Part of a small language model's weights: vocabulary 4096.
MLP neurons of a small language model. Each row is named by its layer, matrix (gate and up: input weights) and neuron, and shows model dimensions 0-191. Each number is 128 + 24 x the weight over its row's rms, rounded and kept within 0 to 255. Numbers have three digits each. A neuron's up and down rows have the sign that makes its largest values positive.
After each neuron's rows, "fires on" lists the tokens most often at its 100 highest values on Wikipedia text that the model never trained on.

L3.gate0:104121114160152072126155131143114148093100133209118122117134108111133147107089192129128093101129170117147113134129171141137110106107109156144097162135133148095097109118132132136110134147105156171161130174098073133128137098103096084141152139155116107104137164116145136147105114155085120130123157125110112149106103114137159096135108129103113124170123098121161117112139059131124088172117133149117148162148136164132101181152108114148115116120114140128107106141162141132159125147109124181142136145147132132080095115143100091134094148129108127137090105144132102107120142136119112113
L3.up0:135120182097118137128122189096158140101111146104152159144140107125129116092165126083190098116121104151123138141135155106061089131140151120100138107110124146112088124063098093151171132096145135106141121127128102143131093137144085100102157132085116112168092119135150069134100107147100128161103109168131118132159128103092096108095143169165138121126153156112085135126140123084130133100119142153097159111146140159119105142160116146114132125117130146139098105108106147126173146113152112149102126109129125131122161121123121105130107162143110153129126105130111096103152122111149105101
fires on: "\"", " |", " Released", "ore", "\n\n", " Length"

L3.gate317:138092118120140166146134185123166130132147153157084131131192125128143143104148120171084146136124118160139154132163095149093117100135111099166130134149226144156153140099137161090126121114121128134153138117142141134110115154142141068096153128179115125135109111096103129147129159108160094174093111125170118111110104118154112130156096108127129078186171103140123134114122140134116151165129135141153124100133103109152118148168119115148149108142157114129162146148123134116150150102156124133138137135158128127156156118151129115154155114126096164163151125117138118084139156114128132102
L3.up317:147101112169117143168125164127128086129108147137115138110120129143105145109095150130098103125120116129099146122111112161087130102119125091146135140109150124152122101151140137141121145159095168138104107091089172162128112123094132084160126115158103115078117146125137130115121141125102133158130128128098148133089159091111177144107105114171163080135164123151132140137108078127154095102136113117132156144082178169126103112169134155127125123103147105100100132166091096103139110147157082162118138134123146111121113148102120098141175133110099097149128096133119094125179096122120072108
fires on: "al", " by", "ac", " for", "ern", " under"

L3.gate401:112146129158128140146131158150098113129144123101161115098149122117165112134093111104148121096144136111162153126170073136153145106131156143136141137117095121081110099117130129127164113124127151127141139108118128135125105114170134156099125135203123072122150116102096121131147124112153107111148110125104142167125159138136107086109118150121135119103107117136106130174099129128131170108087178110142141138133147100159133128108093129174137172126125123114104147168113080114109118103138135190139114125152126154108080193173128166115110116115117154091102107155155092168154118111117175146
L3.up401:160136157119126122126109134148113144115134122175111106093116083141139148127124142092143135127091138116112116162126118100128131146115120077132174126119134074088107154127148162137136113139097155148166134130151112128122121071129122137069128137141132121186150098136119127099115161171169114118183139119168165136157161141147080110140172113098120097129126104116122144133114153117146141142147117129152112097176111167111145105143094140125126121159104168111140082142090119129167128109119150173109169091121109112112120113101093151126122173140080079158137117148143145105123124117141169100
fires on: "le", "ig", "ver", "er"

L3.gate275:175123135148161108077107120086110093143095093133131150118114090122139077143136145130142105139138154104094073137078088140142142058138129113112129130106169143131132125135106142106130071103135151102154136092130118132146107151154158103134153105165075113092144146146140129136126140153125128156127157141094136127112100131129141153123103113112110181109151126131107147115080129092134149142103145092129135094139123085116083136148083133112081097121161124110113096120176143081086150150118123125149087154150131178158114109153154140125139139150126110152160130133125101107118125112138121135
L3.up275:143148131100148146105140156127098138118153095112130096094101175120176134140162117113121166110155109123144073129116113106099126068126153071147181111158152114118128127136159106112128125129128153155149131129136138126135120100124148111156126163145122131126138087118143114159136116135113167164143083125108118128093136136114098113153122115140172137097151155160141087151142088106128129155146090097135095104122116137112131162150123129093143077157144090139129094133108098121116113110163148119126144144116093107108118106127134094095128136105169095146166108140143127079103127081192174084
fires on: " of", " local", " former", " new", "al", " Major"

L3.gate491:111150169143167174134136136104129127122148085177125077175140095106145126152106116156170107143125150138079140150133121162158126113119129161170125144075123178109141164161153134132161099135138124133134126135188151140149138121136104105146144141177172146123136094145113125144104100073134129105141165144153141121125127084108120145153098137157119155091125078177166143146132108141103112078104099132146122122117151123128120136141162155151108149093106120108125144122132149122150125145172129101131137077107145137087106127150097140135144095098115114166101121137137119101146125122170106131
L3.up491:105171140124153182144128117121133104177105087168064117136134136102103144112133102124187130142130146121124163116139100105123117123119146139148109099117158158142107132119100157141126095125107120139116110112140112067143164103105160115140108124125143117139146118156161166120133122109097135161155161096143103143122085174112138127100127076112113095089096119122164094149161124121114110099112129097109163116112181139109090178156103127148188111129164121134121099148163148126093129153115124138136142111142125157137165167110133152126125091107145136110121135133134092068127140140152148151
fires on: "–", " for", " of", " ", "it"

L3.gate390:100133099129149130121159138154125107149118128114108118134129103145179089150128079098127099108156119103137108092160131108124124135140129105143141100152166152151143152103088126131149099174090077150116123184131153131147139149132097158119141137100140130096112130144129158135134082139105127161116150112128159088115054142124114065136124133110112125120129164129145131131090118128080121103095123110134126204081125119115071165148118139101123152170143119126124191137152152121155100150110105146107115123133118134149148105101140109125099164098111118160109094134132108099118097104133128111
L3.up390:142100103111146148119172110114125112140116136121097135149061155117072149107085118094119111152072132116128163113145156159114137134125097128134133120156129151155134161121101134121148144095138139095075124089109102072148083149084134137132105112162120137140133165156139113167125114125122160125136111080100158131126137123113121149090126148128141141095115149110094149163135118095112130096090134100123132164143104127151103145126130121123147138133138114145128161073135159130094126143108182139138169154163126101145157128150189164164154103123113138134151124113112158113130122123171157181
fires on: "in", "is", "il", "us", "rom", "f"

L3.gate82:116087152088111148123150111123074152093122096146144134111102112112172111098144123110071136148125145124129133091105118174110136114136130142141128135108101073150132126133118113134102096137115152144127078101124127126083172109107149115117146189134113167125109123115125099132138100133133133090110153110130132163103150166141156109109115154160121165103101183170141164111136103132139136131165127121142107096088137153112096150139112142102128155146132113143105099106152114126153170150133116106152140110082117118158135117129145104158081129134127175152139132128119059175128180136164122150
L3.up82:175115105135115149085139116125112137127171159068127131105127100118162079090104191112183111090092131081141107182107134126163136129154161126114164130165122162128150140115144148151128112123143131107140113111097137133136172169106153140132101174125147150148137151114148101162183115127164150115128143156153146104161111094106086162132114121167109138104092109141113136122092138109128135091146151100115084081134119132171124114143123155161163138140150151140126126104121118111106143134151126141134102096112124117145146127103070143152138147151110113129153141095115134100123150096135125105
fires on: "ar", "ong", "y", "t", "g", "ang"

L3.gate409:123104130110137146110142133095149159135101137143117078140155140109123126117133108175123131109095135149162123170102098141113147122146114103099109111132133125161132148113147148083151167081154121131122152113118110130142128157126098146102093130147104119141124135149173107097109146145143123137124154124096128102073101141128128152104122142135105153137161100151134113140150112149125082117132157049134167138071098108151108138136134093143140146187108119145111145102103107125142135117089160126141069151127166088137115164099161090214149116121134145108132105158138125125165127101124116162
L3.up409:126121114119173142098162179150093131134134145126145154145181124102086150158086160122112117114129115156129141137141170195145129130148132154160136128143161152112123135108101103140141120109156112108161095136122129129138120105107083108104120126142129184140135134101120148120143149146171129136159118150126179128127130090177101097117131132187155082136161138136116138107155128109157135112133118125138133118146101130140110128051091089141128169150100091127133171109151158146157133122127154159164133124109151105096134121093140090155163122123131089073100117104128120119156150127157141134
fires on: " |", "\",", " one", " ag", " Location", "ab"

L3.gate456:093102100170146094160165158142134157112114143061148152126116129141137114136098183106107125147101098138115146124141147114146157068142125141156112175129121119168112147114160115151118149120096133181120145142178123118119128125151115157142100108176143100086112117162097126175111128161132123131120129135146103156104125119128169116118154106127110129121106144136136128087116113120115107106088109156153103093116092151145139119132147129124188109138128136124150125108109106115163113148085134124109122118137125111143196100108156118094205138118101101129174141135123152076145112125128142130
L3.up456:108103173151110123097158131158107149148120109154185128102157124113153110093118122138090114108116131137123118131106125133131134100114171160152155178139120110122112114125113143162112125100105134144137121138141134156143116119151165127158123113145148128102093143150146091118108071104153117175124101115161151118140151123116116112119161143135104156147152123070096112101102109125146137150089156132130137137111108134109083149112166101090132132112108123104124147151120127132148097148118130150052159063166116129168099101106120112173122123101145129167209136091123084132126135114115159130
fires on: " back", "ack", "ond", "od", "ink", "and"

L3.gate279:122123109163123149117144112151156069129117141140101141138098137104152110132090127190138122178127144096123158122130103128121141140169094138139127115123132112169120176085157114112106106111151144107131078119078127135119109131196176134102142149112104112166144148134105147122067119180147127137100162122123143105152104113128129133142140164114129152121133122170163164136118103118127129126108146137123112128149120078106119116143151162114090139121118099121125111134135163163120189124115150153151066133084135100124120110112125132181112100170171158094139105153134134156148143116132133112
L3.up279:095124150108107145142112129141126094127072092125127146105106106116141124166150187130130128102133157129124129137096106113130137163081131182165127141128183161143147107129141076151133086115155093166157131137120125118130125157136102107091151102163109145141110135145087140153130142137125140155162136155117156125097105101116091117125091117147127107140156083145135120144090100135116113104104186102107157139126121140116165115097088099141140109134104136159099111138130159102115139116128134108099124160135175102133134114057172136099106153112116061121101107098149118132144127130097134107
fires on: "A", "th", "hen", "-A", "y", "ip"

L3.gate497:085111093123181143147077153161135138131117116086175158132125135079133138171114134160096126135115145143132102138110151127112097103087117142119099175172153105134125145126103149134148138112179151155125121115153143132100103102145135205140181120127094129131130129130136144125138137133111107170136125117132129080092141144121160083087123145167126126139139106124132163152154118175124080099121163136131107114143117129114122140148126098130144140134175153109100138130111128098136143177119139161174145146132128173108158073128103133124160131138118108175155134124097147132125154128085102137
L3.up497:109142096107131125114069136161155141150097102132126145102063149089124115154151120183151137140099139118123137163137131125070114125136127150143123129082161106142166128144175112164100088148172098155130151141147121145132176129174121130155096086129130134150131143164138151087094100126145143105166165116129142086142137113150153127118122120145158098096135119132121098162126105179130110140090129114106145102100091135115127141121153132111142107143121143127136160128138114167144110121109181138156160124132144094142067130121115137137152161151130139163154143139157117125082108084123107153
fires on: " t", "itor", "ink"

L3.gate432:138100112086150133129146147135137132115149123117127123140146099148126104111123126153129101103149123107124212156118136141132130108127120109141133139159109164140098147144108178130118168142126130133117146105092142092122144119152114094137097185132086125109135139143121125104156133159137073086107091116118156150143157111115129130151115108153102121101163168103099131105147107123127157129096159118120103107118113091180089168149135117191102164138152179105134143168110167115108162155134096140100078129164106119128115136148193134125113118146128137093133118107145139154099155115130107177
L3.up432:108111112099103160139122114159126146150159143125100125165085136121145079114092154091118119105116098163147118160112169147119123119157127149115109110091132198162090148133071117124134138167145094118145110123090109121115155130099130095070096139168149132153132117112130123116120120083143093130130110124132158153136120175133122132129146110147104103126124130110101113107120097121130093110060135124105125141114125093148132113129178124140141167119118196067140106185100156143126113145158133093111109098098128138149115151128150139146117125113138134151105121128141152130125080114155091102
fires on: " first", " –", "BA", " average", " best"

L3.gate427:167122140059132157081095137197146146096147131146141166129109134095046116118109124120106080129104121141167087143121111144110135116132132134130107096155125094100145112105125136158129097148128137138117130121119131110125120132112134119138089133123154117118120127146113105154123072107126147153139110133107139137159138148128150125135182147146141121113118101108103152170130124165124209166113146156198121127116094122136128117140112107142128155100139138124097137139090129160088121108157112097131165115167104132160165115166122169160124133129134121136118106163115117101140140174144147153
L3.up427:144110112140154114136155119098140120151133138149142128092128098099109146144076132111160135138132141107156095145100151141134160085105127098094138107144148112108135131097163109135134163108153085124120150128134083073149116113126120103119118115124114124120084139137135099101122151185124150147146097109112105166110107135104137124147126122104121163100134110156177108159131110138142165139137170142169111112175119121135079130125141149116126111097153113130123109150151116099119140159203168095113130088134133133149096120118204106174154110135142171138104158184139128169110111151144139118
fires on: " col", "is", " foc", " refer", "fer", "ec"

L3.gate84:158138141136085080125154099116109136130109128159130147097104100161125156094128143137121137151132109125155139149081117125129139149121164113163110171179138105141122119111134153110115152138149120131133135133123125097115157114147152099121129107108158179113095138090191174149112116163122105124116105143128181120143150124141094104152115166146135103157158112130129153103131153149079178144119178154131128114131144077143099167145107073137117098109144104107094141161118123155142120155144125123087120111111142149122092092096161146149114155176142174154164146097113152131098107100121135117
L3.up84:121104108143108132096130124072130113157107135143124164123169090127133142153147151149122137128167169124112161157116135141132103174120134174086117130095149123119146131133097119124104108106127131151114132090118120105156083146183147143138147151157146129147153138146140129127106133125143157145175168106167113154165159088138097098108153113120122133108144156136106109134148138123106155133087125168110152071114117104109122100146080150152102116135072138077140132150163091117054151118147112123117116163117141142130110096104150111107115118130108081123108122108137092173131150171146110146
fires on: "ap", "al", "-M", "iam", "ant", " who"

L3.gate80:143103152135102130115122130133133126090122138100131118143111178122113113130133155123127142113121150087119110159120112115132165073128135131136167137164128153092143181113143123117149124164143117164160149146114144111175135108109173120140190148142143133099131094113112103106073152177100126151087114096129130088162146147171157118106137128159148093152149185151081105081155136137138133113145151131171100107136112124139120103123132116114127129134173121166102109138100095164128096157163126156124132129146136145092093108166138085155133083141183108127151109117127158098115134112127135112
L3.up80:168188150118105114146112092121114146092152137142148109081141100183091116151165159127118128141158153120108115116105157131128167085103140126148120159132079135118138138142117058113116142151123155114117136103090108129149148137133155152073118152130111104108131102106149126124102118108110152127111151113163160130134110152124122146116141123178164146132124143134166145111176096115118134139108124139116135105133110147111140115092156149129163106091078158099115125129118150165117147147125166124139165083097059128159143096152138125119078120126121114146149133152139159156157091133175148115
fires on: " –", "19", "ronze", "ar", " and", " ×"